Weights of a small transformer language model.
Size: width 160, 8 heads of 32, MLP 384 SwiGLU, vocabulary 1788.
MLP neurons of a small language model. Each row is named by its layer, matrix (gate and up: input weights) and neuron, and shows model dimensions 32-159. Each number is 200 + 30 x the weight over its row's rms, rounded and kept within 0 to 999. A neuron's up and down rows have the sign that makes its largest values positive.
After each neuron's rows, "fires on" lists the tokens most often at its 100 highest values on Wikipedia text that the model never trained on; "fires in" lists the words (lower case) most often at its 100 highest values on Wikipedia text that the model never trained on.

L5.gate258,185,215,186,215,156,267,165,216,207,231,229,209,175,198,171,193,195,192,189,242,225,207,243,152,188,210,222,180,186,149,203,242,185,207,181,237,172,216,195,224,200,207,235,156,141,193,182,173,164,245,184,236,221,173,179,185,247,200,220,230,220,236,213,168,223,256,207,191,239,206,186,194,195,238,243,192,153,296,222,191,178,192,199,232,177,220,207,184,177,221,223,260,216,220,205,184,162,206,205,156,193,172,213,206,230,239,192,214,198,228,211,177,182,228,232,150,200,191,194,256,123,160,114,169,219,238,177,201
L5.up258,173,215,217,256,233,183,151,183,180,188,159,196,176,165,163,230,244,226,166,154,279,193,219,216,213,231,185,157,195,243,209,194,211,229,179,232,165,227,198,196,178,217,218,201,183,183,157,210,176,176,176,229,250,212,205,217,202,220,250,162,190,211,239,190,211,212,216,190,215,215,173,221,226,216,259,119,214,183,243,216,219,200,210,202,167,206,197,220,160,182,234,153,215,177,203,189,165,226,161,121,207,204,233,165,193,152,190,195,161,195,183,145,249,194,189,181,221,172,238,212,266,213,181,201,185,216,162,198
fires on: "orn", " South", " K", "pe", "form", "duc"
fires in: "born", "south", "education", "information", "john", "europe"

L9.gate257,171,254,233,207,184,245,220,200,233,223,230,191,185,135,199,174,204,150,129,204,236,191,204,173,180,180,195,187,206,190,266,182,207,204,164,232,194,185,173,204,219,213,175,258,218,214,220,170,199,182,262,223,129,192,233,171,189,202,213,202,279,236,222,170,145,171,234,133,189,144,204,152,186,163,164,214,225,207,252,178,176,213,181,188,219,161,186,271,182,251,230,193,168,204,196,202,208,195,197,217,227,207,205,213,234,157,218,196,153,183,213,186,143,209,210,189,152,173,212,268,207,206,191,234,213,232,179,157
L9.up257,180,177,209,138,189,238,150,199,197,228,175,186,208,171,243,161,199,196,159,187,204,182,190,233,159,155,248,267,220,225,220,198,214,148,234,232,204,231,133,210,198,187,207,237,203,240,206,247,235,172,245,184,179,230,180,231,201,138,201,217,168,190,221,212,169,257,217,203,217,203,167,166,240,214,263,250,198,193,190,176,183,219,189,181,252,228,178,188,178,210,208,190,198,239,183,224,165,237,211,204,171,192,153,222,217,226,232,178,182,184,219,182,153,210,207,202,221,277,207,175,223,140,179,145,206,260,218,190
fires on: " New", " John", " Will", "ut", " for"
fires in: "new", "john", "for", "cut"

L4.gate339,173,158,230,191,216,125,284,174,180,238,214,242,210,165,156,202,212,217,207,195,192,160,200,199,173,177,252,180,236,226,191,239,167,185,169,229,151,218,222,209,181,171,223,210,244,190,169,181,204,192,193,203,194,221,191,124,150,187,200,221,231,217,199,219,246,217,204,220,239,143,211,170,182,164,176,204,182,160,227,185,232,199,231,208,204,219,231,210,208,183,132,188,245,164,137,227,144,233,229,200,161,155,219,206,204,198,215,278,194,206,216,161,173,227,193,234,167,200,151,186,176,144,214,167,201,155,176,191
L4.up339,220,206,180,150,215,167,203,206,191,178,231,231,173,208,201,226,170,230,184,214,244,230,194,189,191,144,179,225,228,215,264,199,153,214,182,226,168,230,169,198,253,222,193,223,213,268,237,170,227,179,174,179,212,220,182,231,224,220,190,248,182,219,239,199,195,208,201,226,188,198,168,142,178,187,182,249,190,192,223,148,215,221,181,227,212,160,126,194,204,138,167,233,185,230,219,210,217,151,182,191,226,198,158,176,186,242,173,192,203,140,221,191,139,172,150,200,179,231,184,220,248,205,235,186,173,242,211,231
fires on: " The"
fires in: "the", "they", "these"

L2.gate247,172,193,168,255,202,196,160,224,162,229,228,189,207,180,168,181,206,223,182,228,187,198,222,279,215,220,254,224,187,212,187,217,161,211,222,214,198,215,240,165,154,190,211,162,243,169,167,246,221,198,202,159,238,188,151,165,236,198,187,160,180,213,137,199,189,203,196,253,193,181,177,163,218,170,142,192,180,167,188,187,190,208,148,172,156,171,218,190,234,210,173,143,238,243,124,207,191,186,230,212,198,207,227,218,225,190,165,240,186,159,197,222,183,200,195,216,203,208,191,181,179,213,190,210,143,195,204,212
L2.up247,215,219,210,241,222,229,210,225,208,136,239,204,230,174,220,178,204,221,180,208,182,204,166,188,193,217,282,184,233,216,200,150,233,227,207,205,224,209,205,181,234,241,170,245,221,204,205,204,276,219,211,176,191,268,204,201,189,247,160,197,156,209,198,210,242,196,205,169,218,225,159,188,199,192,208,198,228,200,132,167,191,193,219,197,143,209,152,149,231,234,221,197,177,218,236,200,260,202,188,216,188,208,161,223,208,190,198,221,172,181,174,158,174,207,204,213,242,249,190,174,219,151,237,254,166,219,254,197
fires on: " The", " In", "ject"
fires in: "the", "project", "international"

L4.gate95,218,251,209,208,213,167,214,169,194,230,223,208,183,165,218,180,213,156,213,188,189,222,183,167,188,237,182,204,185,267,211,177,199,167,258,182,214,211,207,289,219,160,222,245,181,176,167,200,170,220,248,222,245,231,250,234,211,172,213,223,229,182,181,210,181,213,205,224,206,192,221,261,194,255,225,202,225,121,199,238,215,204,216,195,217,261,231,217,198,263,242,216,222,171,204,205,218,168,143,182,182,215,189,207,186,224,178,192,153,207,218,256,162,241,167,154,206,187,143,239,159,184,216,202,195,163,172,239
L4.up95,231,244,226,196,242,178,243,208,199,174,194,278,216,178,190,160,162,171,233,193,225,216,207,176,225,208,172,143,211,145,151,221,221,195,154,216,163,160,182,145,236,227,193,185,221,167,136,201,215,179,188,206,210,174,218,227,206,182,143,246,161,173,156,203,250,204,211,191,151,188,207,261,239,173,215,204,236,193,269,176,175,210,163,199,190,200,199,184,220,226,153,236,228,210,153,201,185,145,149,202,219,217,213,194,150,220,162,161,178,198,160,213,214,192,212,167,155,183,143,256,216,208,223,230,231,207,217,221
fires on: " been", "ang", "al", " became", "ase"
fires in: "been", "became", "real", "release", "changed"

L5.gate314,183,239,213,121,213,200,193,146,215,172,210,181,199,236,146,209,152,182,160,251,256,192,206,216,196,208,207,202,212,213,211,203,170,205,155,238,189,219,220,187,218,188,272,232,191,192,183,204,161,219,178,188,148,152,181,197,214,193,205,214,158,208,236,168,258,156,124,192,237,188,212,192,203,180,210,221,168,219,193,190,198,209,188,219,113,205,213,250,146,167,185,246,167,211,171,182,191,177,235,239,217,155,218,215,255,173,187,236,249,219,185,174,183,213,195,202,174,117,190,242,229,183,195,199,237,225,212,186
L5.up314,169,234,219,266,209,167,179,174,210,221,205,233,201,258,203,194,246,264,166,195,215,188,227,184,187,181,175,205,225,233,244,162,173,185,201,200,191,209,221,191,230,206,277,191,162,141,164,183,201,165,222,159,212,194,210,206,218,152,143,194,146,193,184,213,230,180,185,199,219,169,136,144,300,165,209,168,176,275,232,215,211,189,200,195,232,201,205,197,207,205,245,177,183,168,251,189,184,167,173,168,205,180,225,185,227,163,177,254,223,145,158,206,229,204,160,226,194,217,205,219,219,164,182,211,247,177,190,195
fires on: "tern", "form", "duc", " there", "ug"
fires in: "western", "education", "information", "eastern", "there", "either"

L5.gate191,209,168,179,238,204,143,207,201,186,150,240,232,240,202,204,195,183,195,213,177,196,217,166,149,173,209,238,206,195,170,194,213,158,203,165,209,149,243,190,222,142,271,276,170,262,161,231,264,209,158,174,196,168,205,181,167,206,171,208,161,170,196,236,196,194,218,162,244,206,225,162,180,202,241,243,189,209,151,173,226,186,180,183,225,264,208,230,199,161,214,209,210,195,213,158,207,225,181,176,204,186,164,241,209,162,246,192,229,192,165,180,195,170,190,186,219,226,174,179,221,240,242,211,195,213,174,179,223
L5.up191,225,162,168,240,221,168,192,167,177,227,232,178,236,188,225,201,237,173,218,178,129,226,197,200,173,193,227,220,249,176,195,196,199,189,194,165,174,209,171,229,193,157,199,199,171,181,236,250,254,191,206,207,226,252,196,163,243,172,160,169,184,238,164,154,158,219,179,238,170,163,174,175,166,212,228,206,220,173,208,210,230,173,248,213,238,201,175,167,272,230,179,200,217,232,175,191,171,231,169,216,121,203,203,192,170,180,134,149,179,177,209,210,223,259,233,204,211,242,216,193,202,230,172,209,144,175,162,227
fires on: " as", "ide", " Sw"
fires in: "as", "provide"

L2.gate325,205,218,221,181,213,186,214,199,233,150,226,259,184,179,166,202,234,200,197,145,154,202,185,187,166,217,252,217,166,180,201,167,272,148,181,214,216,142,222,190,175,221,246,229,174,175,182,248,194,209,166,202,166,214,221,143,241,138,229,182,189,162,174,206,193,239,222,198,194,197,197,169,219,213,221,193,183,246,190,193,160,199,226,182,163,204,220,205,171,222,237,202,229,242,175,219,209,190,214,248,157,196,227,209,240,203,192,199,187,167,253,119,158,184,195,233,235,204,209,222,164,156,230,277,245,189,217,275
L2.up325,235,184,172,243,211,225,225,179,210,188,219,228,148,125,222,138,177,212,163,180,162,156,195,210,138,218,202,208,234,234,240,141,234,205,203,213,156,211,192,216,207,230,214,230,185,235,202,203,230,182,230,263,156,196,177,169,92,203,245,162,174,219,185,201,167,209,225,167,211,248,221,180,212,218,228,216,215,160,196,246,227,213,206,184,233,159,245,216,216,225,149,176,221,169,157,220,224,183,197,164,145,214,172,218,192,197,177,181,162,233,193,178,204,173,221,176,216,224,221,158,178,201,187,206,217,226,190,233
fires on: " for"
fires in: "for", "former", "forced"

L4.gate266,184,188,179,173,195,177,201,178,199,217,277,222,206,234,245,206,196,219,230,189,218,193,230,230,230,176,195,236,211,157,141,201,233,219,253,176,186,183,211,242,200,173,167,227,208,162,168,236,180,206,227,206,177,210,251,176,217,254,212,246,185,195,208,228,186,205,249,233,225,230,180,265,181,238,189,222,165,139,192,177,211,238,185,199,199,182,202,193,219,213,174,253,201,173,215,220,237,183,137,184,185,210,179,263,197,263,228,188,193,250,177,234,155,232,205,179,226,174,212,239,164,170,229,224,184,196,214,229
L4.up266,210,178,195,217,209,181,171,169,188,186,202,248,226,192,213,206,214,181,250,170,237,171,182,179,244,204,231,183,245,168,208,178,217,188,270,210,238,212,259,256,199,153,188,182,199,156,207,192,213,129,216,191,151,222,229,198,168,222,191,212,171,194,191,246,236,242,218,235,264,199,182,239,232,201,228,181,198,208,212,161,212,184,206,189,220,157,256,147,242,164,229,207,197,123,202,234,212,182,168,152,190,201,177,240,158,206,202,206,201,232,188,187,182,250,178,220,200,190,147,180,226,182,176,264,153,187,210,220
fires on: " is"
fires in: "is"

L4.gate255,254,187,207,243,200,243,200,187,222,166,200,157,220,219,161,236,186,152,213,170,208,197,237,199,219,172,218,235,185,172,171,170,203,220,232,188,217,229,200,246,178,185,210,227,201,190,199,233,213,200,245,126,141,170,191,152,204,191,209,189,201,183,204,224,214,180,231,245,184,151,211,214,173,254,166,212,247,213,166,166,240,210,173,165,215,198,170,174,168,215,188,176,231,256,195,219,183,249,214,148,137,161,157,185,185,235,171,237,175,275,143,178,211,215,228,210,203,204,216,163,211,173,134,200,194,216,169,241
L4.up255,228,241,210,204,229,161,178,162,217,191,142,206,238,214,194,199,228,190,246,201,194,212,142,183,226,172,150,207,199,162,223,208,261,242,184,207,210,218,178,188,244,174,182,212,228,205,228,222,195,187,215,192,206,144,126,211,195,214,146,221,162,204,242,197,224,200,127,222,190,203,238,229,213,200,222,207,212,248,179,168,155,185,178,205,241,182,259,191,136,231,226,185,226,182,182,206,237,223,183,186,185,213,140,246,157,226,194,179,218,200,175,233,215,233,167,209,232,225,209,190,200,233,241,176,173,162,241,202
fires on: " was", "and", "ad", " is"
fires in: "was", "is", "land", "head"

L4.gate347,183,248,186,198,165,247,245,191,199,230,210,185,198,197,231,242,200,154,210,183,234,204,214,217,192,194,183,207,242,236,174,197,186,181,215,203,169,199,177,201,204,199,167,213,170,230,209,205,210,170,169,194,161,188,161,162,223,197,235,192,202,186,175,177,244,250,177,215,182,220,155,229,218,210,215,177,166,231,156,190,160,288,189,270,198,226,157,185,180,123,215,187,186,195,223,185,218,188,238,226,242,216,188,195,218,214,244,237,240,226,249,167,202,199,248,139,157,186,243,180,226,196,178,168,148,258,166,173
L4.up347,193,209,220,245,190,185,188,188,206,172,190,208,243,179,238,169,227,208,175,159,152,196,198,199,183,195,233,223,157,252,223,161,237,220,159,272,189,230,236,215,209,239,220,203,163,157,172,273,206,212,209,192,198,166,265,210,226,167,229,238,187,205,191,187,185,152,260,188,210,208,183,142,159,203,238,164,242,175,197,219,207,218,221,202,257,151,232,254,184,242,222,268,252,243,174,228,193,164,168,174,144,196,191,230,222,178,247,174,204,185,230,183,187,177,206,188,209,171,197,241,162,194,223,192,216,207,186,160
fires on: " art", " film", " music", " song", "usic", "bum"
fires in: "film", "music", "song", "artists", "artist"